MLP neurons of a small language model. Each row is named by its layer, matrix (gate and up: input weights; down: output weights) and neuron, and shows model dimensions 48-175. Each number is 128 + 32 x the weight over its row's rms, rounded and kept within 0 to 255. Numbers have three digits each. A neuron's up and down rows have the sign that makes its largest values positive.
After each neuron's rows, "raises" lists the tokens whose logits its output raises most directly, leaving later layers aside.

L8.gate575:096174098126177175181111141154173089104117162139196066074174178124138147198131141095149166137144130142102150148194105150122111133116111052153123107106083152188147140141167137097140154164130119117128121106083122130145141121109143135138103119180110104056155137132132094176099141109129157175124124136171089165068146096130068157121117188114095107171121144087187092105122240150141105171058
L8.up575:101116130178119102114087161110109087178123134141121162129179127147141152133148159109130141061171112151140159145136136137116133168136224128145115134058098137153089165113186167163185183142135147148107152104159144141071079109070169173117135135107128104117128155099130142165128133060112147124162138139104132118094086162154094165091110050154102152151128165181129132074108124117121122143195
L8.down575:130153103085118111135159169099145143162114117129108113176144101134081091169140127135173154150151119157099171145169140119146134142082151125176042124113138155155129144145162139077137169113144124095110114067112143081096139141079143129136177168126131120126170149127175216169090117121155161193109203110057112091107144134116157181143158140126129045128111109123138088094140162129145172135141
raises: "ious", "ous", "ously", "iar", "aries"

L8.gate525:115164162079173088138177168138103127140130127136238135125107146105110168079150178147122075123142176126130124120103093103092090138087156081214150125078115160150112159126112130112148183086144153174097119120142096149105118104193162162126103164117122144099179136142141119144124157074098164148061157091095120124125162167102045118085198138132092105190101079096179113129125081120047100178081
L8.up525:125125166149098113100097081104081097179124139154122180117113153125138160101122142086163061205156137124121120133090071134104104091172125180125100119092152141142159144124136080116167130088134131184147141111122095110110136115092121110151075152136134150129116169164124135125098105127077167182117142156107080116169130096153101120148145138137078189119155103118106122106102098157154163114122
L8.down525:198096124098132136091122123134110109117117123134126102146077118175123116147107162135222122137158137133145130119138106119171177111127079132072106124162197197156081152120131110086139061119179117121138131128097146132092199174097139117119094080141136102073149096125136085093127113140123075092133124084108121143156204100108115130149119178110097155156193176155158150142131166124107167092121
raises: "m", "ms", "me", "mp", "t"

L9.gate400:144149142122157142055198122109110177126188105170124127125094101150146152124088162085150048131128167160092088129186111086200121168131105084079170107140144151142108140139191115150124148142105072137118095071174117128120152049104140149074143161168141068097123157149141102120124108054121118075162143091125083161142138127157078126126187121134128140164101073110163073134103152091128101186185
L9.up400:118155186097161150201112197157130139156145066146163134121138132072127098212170147077161076126112140126136151113183111056156165110141145076146098123143072120170096145122185097080134149101173120150158086140092110152143155106103154150142117145174170158101167114160121074114159094118094111154078135166118102116102134139099093168122075132185110165166200173122131147106157192094126089127158
L9.down400:155132130109172155115145108116148100160178124180166175094113096110155155105178132102129182206118150179198103130088136125182157146153149071235174134132166113130131135148146180074137093110114177167062058122170136135090145148128130145156137149125139107082165105114100123137170153147142085100115109097066131174121145081115112146150098169149071127138155111107134113153116109118134112136126
raises: "men", "mo", "mat", "mi", "ms"

L8.gate799:159209112116149171141162153137095101158128104159116086122099076144084145143068158176099159101132145152114113192169110104127143120132152125128113140117127138113089049136160089086111097077149100154130119165119126106098127098142092224111148122080063124076116071140101154178102097101171072161094125151161084138120047149092077145134086152101129152147161162138106081171139151121089149140168
L8.up799:140174100068154151133141160133098084135116121127137125092105148090104130087108183158133115101123104140053091155101107166109179111119094116161076080120150092098063122112137113116113130118150094117159130132164126109065067147128110148069146159166104092132096092145187166105076160159154121183139105163179128168139099129125104082170088062137173149104125141131085083141139101134122100109138
L8.down799:129128138123154144131136151103142130101161157152160122165171117105155166079144208122168157111136125136115102163122146170144127174126082144125070052146106154163058092131115167125114145161148139099183154109137138112107130112051142147114095141093137113145142116121173174188193125069140153171126106117073151120062126162182147105157135071120101124095093119084082120125114121153065108184186
raises: "used", "ils", "ix", "ume", "ilt"

L3.gate31:129126187120142100195124091118078101092151100152116150126126131101207102162121127074069107107137122173152147152091101167162146159087137181138139131131147131120143114225162105152128110109139147110096110087116143105132155160145030200088171123114125123112147111157193113101126130169127109194115180105152087097159111101134068162115210099186146172101123141113091074063176163155116081115153
L3.up31:151100171115116149134087096092092174176096126079108068116160183155146159112106104125123182145158133121097161207068139112105112136158085130099148131127140057128114060116128108121115091152149141131116129167126133167163154155098104123059096137131125082118120169132126218144123103144117132135108177193119130130168079107150067132157157150165100146123110148157140145111187148121157020098128
L3.down31:157128154149143145197208094125138202112132117139090148087137124114208140118151156108130148065100055134129148150074044122140117148095080219138097166104176087140093160139151147200145102095133150134124126120104184124127107174193057108167148096136142096142130130104103141126103128152090121114148172133136155072133142118165160181081201097112176128073161133128121099139102140152081107085118
raises: "ory", "ion", "or", "ors", "ings"

L8.gate858:075172087111116172202113164100141212070144135095134118126140129091105099105188121158100107096142171067089103155131094127143097050086140090198132084142119141132125106119043099120106169107184164171143143108217115145187071139091141159073091188104119079151119105114145109181145127056167088102133117150139129207143106102110122086120152099165096088139188136127104148165118109141127117126150
L8.up858:157123135072126091125085146135108153108155150072154142130079166147188120137102104126136108135121176081163148150117110075108168174132160116167156135112127133081110170151171098153158095148158155186127165110145143105122127150144123123147100061019176175162074138091185107073169143155151107091114170117116142132088097135096099139130167140161109115160193084124062148141136176187088144145103
L8.down858:100094118103095114155127137087120149141125134147184120119115151143162103139080096113089078159174129094114103085133141119103060078181166137104120135169135124142115146166145101113192110120109169116070132130147195133156141123163155147155159086187141156127124168156116203173141146107123112104142225103053150120146226072156096112122178124153126093140063125097094154101101101100121132059168
raises: "nia", "ther", "pt", "s", "ng"

L3.gate193:148119152125140177084083117131123088133084125183132098148101163154124136136081119070071128131134212085216124129175152112143087137116106096104139129202088104105096145096106119201081138136123191074133129131123164133089123132107136116125155128151225106114094121200118119150069115114131150065120145135095137147096113138098145097138152171120177120124111149179180105132145088184131116147151
L3.up193:124166115110144141120076110090058145145089112161235072128175146080088121172135111078104185158139076164111120166167127099090097154174157205163117180136123163141126078130178132140110133130110122130123116158139123107139148099127185136129109097168100119170171163170099085067093084125087155124098135186136140116108126163148127148128145172133115184142096111133167123111145137148099115126173
L3.down193:137131123174097091139112071077091173138106165161130110128146068122116084216121122099140082109105150142088159138111127097073144127093145098196164176100092103104103147115126132173118100136128132118084068095099112118141086066130125142112056113118142054083095141128090132101163131086062148081148141083164181114158126123176108177070186139118144190142133143106074105149134126085159138058079
raises: "lam", "time", "land", "est", "led"

L8.gate134:110146192084142157144102177147159127109108088150120083118127079094150139123179154099065107149125154185058163156149085164117128111092124142173167116147156131152114162102178094141159104174084125125145126163149164095146122128170154087143084114156097110078078155099120106118119131074156199151090088132167101148151135145159160106111149102110101121137058142118113087138161113125089142136129
L8.up134:109140140116137111104116154135095123123101123138097113135096129109071080145129170135141150143124201106135141032100099125109112103124134160179109088081159102186125132095140124162144124078149101088117148112156100066086172089148206089106124114114128127074091150137095098120108145124198143126108133052131065073117125121163164092111129095145107147152166110141143117145190075125117144117117
L8.down134:157093100101147130117142075120078145141114151210056109073156128140117098155100133157103115161106123099173175136108131148097063153139095096103096069102182110135104171109099120130132145082149133121142114169080150123157111155126142225137165144143173060148146093094086124114130110135086142119113157067077092120123157133131064204136137138066147144096165140103095075111173174124154045086097
raises: "s", "es", "hes", "t", "ing"

L9.gate884:162145068110147063081114204100112149134133135166116159105112126101162094140184132112119110133188134167142092150131159091125110070126141147168129142161094129110156122126174134120096158210148110113113146119138137085124093148116097105087111118127134136154096136112190154112162076132163076114109131110129186141118101143147131159138101140130142131171131156077125171168139075131161084155144
L9.up884:123128099124135119139107096138060076141122085132146136059159123188181128117143115152167178155122087145141091129122164158188117126141096148138127173127177171090126136191100138149102141109130127140066158111132112096184124152134103175172114148142149122103050188154126185097143118138146103122143155147132114161131101154167110152097124137103056121100177124138166163168090107113108155107110
L9.down884:084158129128101172151091154133177134111136131112112173130206134115160152172132109153135142117100080118116090140084104077107175058117067120085110149097167098119096131105116130109165187107121126134121099072118094172113174032074098121151101133147099126108096130083091122121120115083098102088116130118102142151172125102180150150138172152147089118114123112180125071157121097093055131080083
raises: "ess", "if", "int", "af", "illa"

L9.gate357:140097137140181162200179167113135097085129077156163122179052112178147146131145105139122135038122172197107182099096088174108094154115131123136094145109062137154123123090129088082114165086182194193142080116086126112098135145212141175173110130083161103146143099092087093059151174125234186131133161084157114104125090145020087133174108126068202125148096146082141108148105080128121121122109
L9.up357:147107120106146146098141169131173156170089106086064151127017101096133145135177101089127176123089122077134130165102149155102144180149146155157132146127192144142136148130115096086124138157082142131117116106181108151144113129145150133144141057088113170095108156104171095151107119134132174145095102190099143113096102094094137120084113138082165167142093139146148130046157164148118157162150
L9.down357:092150175143093146128157142127153126122132097126084136195156174150135166119138117141085148139168126181120107133137131159129151140105137089092122104125197114101135108137107097173101192134118097134089123117089129193097129138138123107097121095169189147121127146189130129167134164164155189155124134091114068148141078093120138067133164150105136087143175150156100181104106121230093065138109
raises: "u", "ug", "war", "hn", "ude"

L9.gate141:137127104114184117124147180111114159147103165180141086135114112137165102089105183104156092116055098118139130168108132155164153145104157043161120145143165093091191121109136129101213152095142074122181145091105114115173131067206066145160097125156085121064134118149121172180167153176176152132169162144118128140135086157132185154078125113140149074094157146159118116116181208135069123116102
L9.up141:101140090164137153162142095107093166138092104162151116193141119150092086045070156150142115108209061155138117142197182147184104130154102141147163140156157147107092096104144157130096132141095171121129161105158111136132188147104051180211161040174133110169128108169112133162154146136127127140134096126121124135102093107123166128090127160151118142099167173100087109133159148079090079148161
L9.down141:080126177114101143128125144141108156131170107147139141129111144129158187113178086088162129126107145146190157152099174106128165156105131144114101126120210178120104129073121127129106112151144157134125127110154102113141110148109110200096140128110124070164140145131163145093168180152165144110164188070158115063105090121157171112115144137110068111108142121166059086100149188111115156182147
raises: "unt", "in", "uta", "á", "uit"

L5.gate71:092102112126162082128144140096120152087194080155128113097161137116135148125125138122118077109128116107137135103045133131143130153116188127125137134154095175141103103154092177097143105125186156111084116088074118205118072083138119154102069124082122108158131054085096113135148133164121157169113107078136131154075163154136174130114126163187131181146119111205096149112130134124169103084130
L5.up71:036130155155156151166169168118112130098106102119076095070109114123064126098049134119159133193129171128111131140140109099159070131149162128178119123116194137152136146158079129155132160180118088101112133154107137120166155137117163040071150118169124127158190109108169134116141137148121090098146183058109095098076133101131177088128129155166132139135111177081122122124181115128149122147154
L5.down71:177098104154150162110154164080092127161146102111114153135138086158097152139169160137177135117159080129110128111075203161090112130178102187114146113136110155155143168135124094092173129152139142130163216096135125183130106112152077133159142093082116150156156152123099074159125092129144152147109164100092147155121149132152192108137084167135118131100119127191095116198127111152176100101158
raises: "ial", "ian", "hy", "s", "ized"

L5.gate920:106179088120200144118126169142098135127112109115118119072098173121160141106141130099121051132132119098172136128129132090073158124128172085153103149163073130117099133106157136129145070096110131107126173099079170182150202146182112143127080151090088103150156193148131091087105180121188141081101092140141157115053140162078142157096173117116165066172171150086124181150152119093108160224164
L5.up920:084138116154194158075119139174105167125133127133163079145118137138165142138124145096110136147127139093160149140174137109083131138182190098106139141113084140113119143131148064124137074109131139094107135106148196121145156107188072118145117118071089117140146196116092130073081174151184094135078089160131103126127166091125133169121177108142188121149155132069106137126123093072108132180170
L5.down920:130115088174096057114105098111091134171165129111125132151135136116111098112128096138125189157138092137109101154129106098165125064145145128130099129085143132079092172108099110123084206129144169111148131102111090116140112115179115170123046125143135107127155128113100112140086127158137151114109128110046099081117205113101184177117145135135146152136099134125163134155107130173168168090164
raises: "–", " census", "—", " Census", " film"

L8.gate233:111109105120089216079124141152153114069100105153104132115103068134121085141089141055147108159126096127118215135086133131066085125131197119117106114131075122111130112130105086111099089056170173071142117115089153155136105093137101083121099208083102128097108107158148154096131134117145144129116205104127157127063183133124159054151107100164100093163125158139114109147138177086130173119145
L8.up233:120156163116184102059178150185104138095091117099178128130150112119117117135131099122112146118150090118143134193078126094122172170113151127123140138154129125074153102148095104099109134133065158125173085171146110105127142176122077182125082108172116142103151084119107132100134056123087111112116118131104092144164100181147111080139134126132101159128130127058161120161121103124156134121077
L8.down233:112107135142186104083120107182122088137098140104082163088132147128133092155167128125141156089138140081130163085150091105154159155084095099097109136122109112101105097134185182139176141121153105193110095075117156128165134103106142167143081153097080123109095107151150131123168092136107129156167152137078125154137114155120157107141174118135083127095129103043166149139062139170076151130080
raises: "es", "ey", "ster", "ies", "bre"

L8.gate510:152108156161144179156183138204057119115107099144158153111110178117100092143148115162123136088109120107096098163051124173128102080124135100119186122051126134162117151147115095106058162129084146099156112098128106128112054106100139184124107209127139092122198093088158095116112128063114111159097180170165143166114096177126080112094086058198079146146123109102112121121139148168135136147176
L8.up510:199131196138154136130115148157121122101171139145194143131127138059131128133102183126142140144102071155157153137101129097120151109137166110158207138092083098144109159150103140097146118132125116139104179184120145189180129132078182200158163184123152125096216111171168084146177151065111096106170174125132147143133176206090117122092075094137088102125126120123179152112174087163133114161149
L8.down510:088115097145149183125140140167120050177159135142126116184082185177105131125113139107127066100059141137082093090178137162130108083084146103119103059170084108105097171140115116155115052119121089143112163178154135139065113106110124117073102146156105112144115145111087099136125170114138149149100109118130103204096093100173103077115097096171145121118121121123165175068090150172110112133095
raises: "no", "ire", "do", "to", "nt"

L5.gate637:119152071156163190127152135117095151101124140133158100146116107105093133162141148106138048106108109144047150141125109131135101104110111120060111139127132124191234079136104132109188155078166107100098123110072134121096089121130134161157178157139102072074157176062131187149046113174141133109139134128159107108131077130118134188128122177142141058113098151108097102115172162095095160131165
L5.up637:106125098112129138147117161158153130169150201122146149133113131070100187112098184125130116156129161125137134157169089154096074144166163073135153131117123096139133066144134082093174129135175157100075130122183210127157102170164108105095204183173115122162155135090181114131069126112147059133145168114222132141125104083159189128199193122167153077173122140153111123101185136121115125169127
L5.down637:115122144145116105135192103080130067143102203132108169163131131128147131149103122132158175155188069158122098129149120131149123120131127103135080151126167099161134151153100144084082145108135159157087152086128074121111100085156147066109140042085079131138097108127077123149132123119139169187084092068118108113143153149125143194108139185104143098098089144157076098180214122140117128119158
raises: "ial", "ian", "ship", "ium", "y"

L5.gate811:105165153102131089113155117088124165151053160099077094116079109126089088122129128101163148104121171088162167121128150179141105135105109087207140117086175105200157099142191090108130181172080166114152135122189059108126137145134161131112109137146134116159148139100137100153105093171098124157111127107138143111072121138067107126170138108095120170128119098141104173156163117090151121197216
L5.up811:123111119135133123129129163077204148166132168126135158104154112100154116099154176152109129162135159063136072127123118085140188113127100096179145103133164139034070070119201111155177132101054117136126175102148126122137104120128134113096143107150136126108155104046102114123123058117100111118167153161092090208100183157149095120175145129154086134198121134060142151158148086105060146121169
L5.down811:136146083162138132075107139192165117115115142065111157116147114193112131077095151143140102113183105111188126150046113095136169130111103149167139145102093096041147110154122153106141155106217169139133148114124120105144095105228170165165112158145164131102116153104190149098147169067136169131130181094106070168138133099139108080131157142131105100084145178139112134117109109138127114061110
raises: "sl", "sm", "si", "sp", "h"

L9.gate482:130136141131103090156139193128131131113125095107166104134206089128151121190149089128144092144147141171087165159117134083133114145174177115116146129160123133084133155147166127095118088112143136157081140113150116211141168099154127174100116120159145196148200117134096094101186143080114080129147125088147145099099126183108066135118189195163071081159072140086155173137106128185107146166138
L9.up482:116130146139118140119136144165113077156121124133171074162127120153126072109127092103178087190169133147152152105097035053139112114086167135147099099069082130177131138123127156132195089062139145137117136160162128186152106065101093114135086144151131146097147157120135094061154141089098094092170124053062184152113170141155130066139161141110063113107159172091145100157106044120127122120027
L9.down482:088138134146111118172079172154154150131195082156126117095077146169132130149071143122175095161071171154128184086127151126205155151130163143128102118100131131149107107086148183113133088150174102082100128127137157051192139159124140140076058186048151127109103085169119102101136132074132115154183124108142101133139108144084098100130115126124122172087159181175142105149102144105128154104109
raises: "ines", "ly", "in", "ches", "s"

L2.gate896:150174172130075127159134208137106087122091104107170110136192106135179194096144091132083163126087183113102123197170100133084083214152180151087168126096063093132157116095152085108146149164091094105115141148077101123170119152178105110125080158126063144088164158144113096117087139130154165108093154150140173126107115207103106112158153192135109080102121104104142126108143192120093195174138
L2.up896:124122122090116145102137245116129078136136118123148106151215111099132125106068086123106146111094155137113097139183116089137181132151127116087107128118079119104152120120077120179142084127123138149135120089105069092104135174135073152153110094168068110123129151115147117147125152117114140144132154094152160125167109149201054113140135112093129094093145134111083184095089147131119192121116
L2.down896:106107146155132158153143145131075171194191130199134170144141116109115121117110150139146074152168082105118142107074115147197166117147133063098108164082127153071102139076146123192102109078186150109168153100065101159136088137143162160149161103133157077090141141145084148141206104148123141157171105065098175135098124124181095132135129047130140189091135122153106128097089120125136137113114
raises: "s", ",", "y", "ton", "in"

L2.gate955:157132141141177162141108149092127086105144061177150098125175138141112082113131137128178118157151115116150123096137147107100121140140123129205091125132152171114132109115155071157115082141164183146100145100125122115091128102152084158159129063186115064146053148106116104069153096110091152170136091089083126150131146117162035067100110089123116149178105135131108127157080102126138104138116
L2.up955:082144130101158192106113110123129180093146101154131174111166052144122145139171188130138113160122107080156181128106151103089053170098109115123138141119103142172124074112159056113150140133131151139169125134135141104126120109198056184067157145099128089129064137077133109074137106141101155126070116124152045125106086184092149162138137128187117150156131141120094041165149219142110088138129
L2.down955:145106147147082095134151164167143096145128153123106094119173130135165081139178100177128097141171195101093097068099140150098167111203088157086094164124114147156094169147159081160129054106136112127104157138156114131103152172111163119147087095159137162171115103107158169174127186131067193122114129134060149070243157070098046143131146144138104153140127139121129164155105071072161132160137
raises: "ng", "lt", "ma", "tt", "li"

L3.gate92:110165216097137183175132144104165056135133147137164104132149186148125146131093140157153163126134153178181084230134144121073124116117203100127088064172131121153078162179126128101147112128115122148175170110110129136133187089161110120115078137119110151173070075122127155128097124104104174144123152177201196095108097155123086099137178110133106128122156177175080113145163172123139157113141
L3.up92:123147152107121141132137125182164086106118086114172134159118136121128141128092134138157148121148096165121119149173160121051139088118195142135130099127129093183087161127143189121172144135160159107156164113128092151090183128160142153172113153120121095117147092121143134066127104083139154129107131163142180104108124148155139127100109148113132120134111127138100115127147124143102162128072
L3.down92:124105094197133100149108129105104118108047157122174164144117106107113152190168112108106133163134129212133108076118129116074146114124144148115147124103101154144190166155140180172109147197120118120108108122114102167134105155061117116153150136101170108121141122152136101074148119149141118100159128135160160136134095133095163151111096135150110055154077123162097164092152127104168067083158
raises: "hum", "her", "hy", "h", "hr"

L8.gate238:132079115109157138133107082195100113158145156123138177126120116146161139147113149101113092150090152134102110119089180103138070083123132105143161175116088172123138125098131173133134117189156173168152135116114158119136138122137138188126073131108161188084201135110157084054159206113142162161143092113099185163165073169129123132136135099182141111105136136158160131127170106171097121164140
L8.up238:124164114102071172173113139140031130105160132140130175160106080153137154161115136113135162165124113150144127095122140092152164102115066182115144129092161147138173104145103156085187167068145150149100136156135157174132109147143124177184076093166170126139137120007234087115185148121125086194154136110130062184119102113111163186122121174110169122159143140161066131154133094110129084122124
L8.down238:109109130122174183066109148085123204118118110142129139121082140153078151158131133125118104099138097170128146081083104125138167174141165166167143071145165188125120140149095135113141065089102110141136130104140126150147106112068177141178130106155171135132072091104092136113143146132127123055121117122053096168043160107089137136152152118107065112155134149124073036121087155091115115071122
raises: "hes", "hed", "hn", "ch", "hing"

L9.gate284:170141129131163062136159137128143120102111133122084086112159065109099106109128076103101117172090175119112111130132108148135165150165129103121159134104171109108090075091149153151143199151155110174098145140084138099111072103163157129181174106159083166032167120077134088130084155142159153089163126169128095094026138167097210060157133104138147124126117217141130105109166146140108153129159
L9.up284:122096124115111094073128177059163107162174128088137133198164172176091158151212135128102128154136143157132125144114103078074159152192119111132139135086125104107103128088080125090074165136154102133126062102117127109112109128123203131123123110131114128093140071183103047136145152115167173123113126109139109101124183171120141132148111089095100154105099175171061068091091157097110070091174
L9.down284:129151106154109152147132170149119160073053131134118117077185153115123116100142138129114098122139171151095150130075148119134097159147153076133114132203134098132117158098126109120072118139187063079147146121060091096108109140177126099167125103127162095148130084162139089137126127145085143178143033112079057129139059114139143098128110126111113151164154147128161096117140100151186143034117
raises: "h", "ha", "cell", "ero", "hy"

L8.gate912:108089108101127134137071176119108091168081140150162148108104162156154189127105130076104129114129203111120119156135113115104165130137147151212088093104185144095126067100137062133142118169144158072099087163105128139073136108129122087147113177163152109149200108143109125117125130134072144156121163140144101111126073089113091152168162108156131169172169132166151136104122058162102141147112
L8.up912:121148151177166147174127156139144155127117110152156180140117105116183170132137113114145162069107092091165137057118186063076119127087206130125135135131150096043138134092135104095115123102184086142143096107142198098105086151099112173087124071153172153075122122140090069117105120131101193140134149156092077087133140111101121137155110117167142106125101130142168160153181118146121126120147
L8.down912:133112129105129114160133137181122106081131164141130176106114124096121100100124174068202140118099113133168202050092132189161097130147130085127140183074127140153125119089105165075143101165125145127079134152095147069086155155061142184080195148156199126124119140089038085117097141145181133121153160109090131174096121106153132180178112154156092138109117161141163157139154149101027088108156
raises: "tle", "eri", "ronic", "fare", "to"

L3.gate248:110143056075160149111120163176157107132121072086062161090204141131159135108077129188112131106114108146109164107146093132116161156078167157122108167163136109088169160084084134086155106101148124113131226111122131103139140111118097129123111179076181082116110038100175153153090166130120148147099149116136121100123103120088164114135151111080168034129148128171114065101116169122129102135092
L3.up248:140143123103148140101156087182204105143103085124152114153152187127124084078108126149108175094212097113181159121176185127108100110139147176116103070155110104139113102181093118098120130130126151140111142095119113083107155122176106177130176146169156130157151157158075160206105154155133171179128140106127123116160133096105106117147184170116120109112085100127110176114158114156125174098147
L3.down248:116097085155080122157132105129084085175146073126086187118171086170143089142167119162098085127155143111127139127127162103183131181103121159142087107167129116131142123111112129141122141165103146149120156153056105115112119088102147099141139146137126076102104157141129165137139173176109155113147102150086117130098124122131134103136154055087076098164125086168115150094099091145091143200110
raises: "h", "ons", "her", "hi", "hen"

L3.gate645:121122187144089123142119172185124102155099122119139148107104128188091137080142091072166151065066140058152133102088114094114105118139199132112132150114077207141156089126155152069177151146089098146144140090139138182146201111152114139150098098108113123205167143134206082061075096160112114130133149101165159134160104119165115140071127144124166165140133137056140114181139115143119130141102
L3.up645:103121154156133132094108137115113110103150104119164141107078099136129130091143134122170105103119110080133118190052136191107147164134118143121057113108139160105141126100140111174070138136152162150106106109095121153168134120126101164107146126104098171129149115150174160024055123105086130159075112090149101137151163178081131093103075184136160092201140129083146124141162135100145126125162
L3.down645:163126200157178144125169087152155119154104118153135201128159124150092112139106126156139093155111134149167115114127145120050139149141136131110142163129139154122147155132124146147136058127146075087155149085158134149140100156093157124176131088149097127122131153117133122133153103192145155109133131068106158128113161082165109178172156075147134154062106082155151073118109131106096088081110
raises: "s", "r", " the", "rs", " a"

L5.gate806:113150110140138085169045141150089140089076139130113118083117129093146149104091088107093134114095160167151093189155105100027157145164252130095089143119152092177099024117166102094073121109119119102142159151086150168137130130107128139164170139124091130136151135185161101150117125152166116177130153096157121133124105192138097157129160209097117098114071167167100123132138203167159126197136
L5.up806:153087110223098061135150131173060036123086130109145196169150106106119092131175093149188167151096145122172102195140147118099125097126201102093067145099149134181088098094124129114124105093149188141142155109112145096135145121118117149135232103119119114096106122151153148118137091137124096144174128121132156134133089173204162123149138135107149131128140102171083181091088139159122123092144
L5.down806:124117153126199182084205114149139146151131139135155113124102139099149119126146116133132127108034095072132135152105079115124165141111088146137033131091104138119099126125106136195113031156130174083127112099152107098135077144120075150138184150111160106112183110130112114111134145105157151063111197102081151089087101095169104128136169129132110118111135163126081099055098207131135102161136
raises: "ue", "ues", "ical", "ing", "er"

L9.gate800:122186167139134144064130115149104100089153160130117134125068063147148041125124090137133090145133127151104100166145132169143131107101143099204200124078076098084127158142155127110122123162126123087143068102146208111168122134195124176117114142124092148133201161150122097037121127109148145097114087149154142171129110127083136154244132092120150140082157114110155153116141186160074141131177
L9.up800:085147164114129127106148139101132119112119127155095105127117038111105092138093152124121079156127131071092073155116138185072133144066120077173127107203089090167112148165133148107199120117126154179165105151171159126127116131156126134127154091128131127138170108102107163131141156184173076142170053153128094153104125111089137124131126103128199154137145096145118153185078159143069102112150
L9.down800:154176151088131077154135121177123110164133149136087077108143117166082139154137140158091105135121168099122202096126069109135054087138168150085114075164163111116135120108146119077153093077118170189146150127154101137103144112129123111105118134105105163117098116112129111122147130138117084161129119112061117128140135103140088116139113134115132172167128121184088132094124095161101081128162
raises: "w", "do", "tra", "va", "te"

L9.gate350:203099204089111065103141104176135133098123156171178148078092184126162120120135123111098108168119158129140093170112158114134062117094170125079148168139148179101155178173172126098104135146141199137175119117099157241172197121094084177127151118098107151156118107139130147069133185105124085153126123091127104145043160173117119121188168131127109090136123091113098125141131152086117145139092
L9.up350:155128191132156126109152158093179151091126143123143127085134151138133142125172105075123052078087098113131164181109113076136120170144126066127144120071123090160124154122106136220127073092131138162161161133098168143137194170093123157163159103120151164162129154105133145179131131119079074139137119073081123200053160136171084132154086101186091147175142062088083159156150112124121142133165
L9.down350:130115138162055139160110157152145135123154147151149138072101102118096105099083155122093129109093105147195118094114113169144149115107148167142162158165077113158113144084132130150164091160129105108125175132096142099183173124120163084154188113102117102127129143157151130122125136141092128157159101130000147132072110104090046136146069109108118132098107106178153147212143081121092055139102
raises: "99", "98", "85", "87", "90"

L8.gate252:089141132168172116108088100121106171107134178133124101081088158196158198132083185142163164154081109149084136162075131094130117094115093130128138143103114086109130138102141132116108115104167129165082064171133185209148122159055117136107090118157146164136093149105078114141146095070115153099110207171147176125117123142107141108132121127161109148095077130125129110101122102156096138136138
L8.up252:105182133124127122166121127167066111153114138114121161133086137115190158180082085129128170151134118135110145153074173079159106104157134186140141132099099120174155129092149199162151153158207161154151129096115122169104119133133115115199156140137173132064094136072156087110212093151079137105125171119101105152116132127174121158116133065116062166139081158112113108133099118104164094121068
L8.down252:193131077156149179137162191131102148106147134188094092105141127152138154179053096114109105150138128165152142195128141118130115178117079162105133134123124181171121095128179165132120155092153136155108100076148097129107121094178099125123068141123132112157164111066192126118093127141116103112135162109120076113119113080143185084130114089086149148187165156128124083103054136109145185136110
raises: "ino", "ini", "in", "anti", "age"

L5.gate930:143127109148155168123075117152172120152140116098131145113136122193147114087119150108138145216165123111171109098159106160176137193213149095113113117103138186154153131149164103150110117109147128095084145145163129163129111116111109124168190118143112131102171110138135112100062147104153173170159138136162127184122118162056141089078112136137080131138110144135123096052070111167119136182144
L5.up930:109102096104141173133101141114151123148151160135107110122141212171090177071044170117099151116141097095169114128101143103066146132145118103130096063149132125165081138131185128116099102085165109108089059190144135103105118183083065151112134107134067101150151110186110077121082094162122151115097158083144063116137138164075125101132106148148149103098131096140094062120141144125114139151064
L5.down930:120149127104181109156080104121128113109144154141112161098144085132203112140078091123129105114159129140149140130167129131123149123166126158134131051127061152053104074153206082098104090138132163119080092131132150073118128169178105088156180125171174139122176135103120117152104118100137154199087195133116124142078195101155043131111068159165176152109195102088117080124132116182109123135143
raises: "a", "ary", "aries", "as", "ates"

L8.gate163:155157158147154074147109180159141162141044099143146117145141083143132118093157143132094172145057086138067160120111103230162168161164150137099164149118093158152153113169174103104119166164130074141124141045117202112134149050157121116152058113113106120141107138142153106050112163176156134078113135114177140132117131161131110111124105156092192055127105158159130120124138207169147083179078
L8.up163:136182195077139149088085165104129129162115135120146117138058139118146165083133108085097167167126115049133122126050143143109136068155188192096169127093142122111130102159131142125157135076112131142151151101092179123156207147162111116105117102171144090206111122132113139098092111145125119120121126113139107112103119176131139102108134182098170113155169172113112115105086150100072143135085
L8.down163:145168186104117154089099148082098159127121120102168137167076116110127172108106149114131206190119167096157140129146133138168134126163134152129151115124168130116157134098119123079163106099129131125112147185109149224148191149115157122099124107124145123173150041099114093102143089173142117078085082060087132164171225104148058155119143112144157088128099139157097090116065096084110122032159
raises: "m", "v", "ms", "bs", "hr"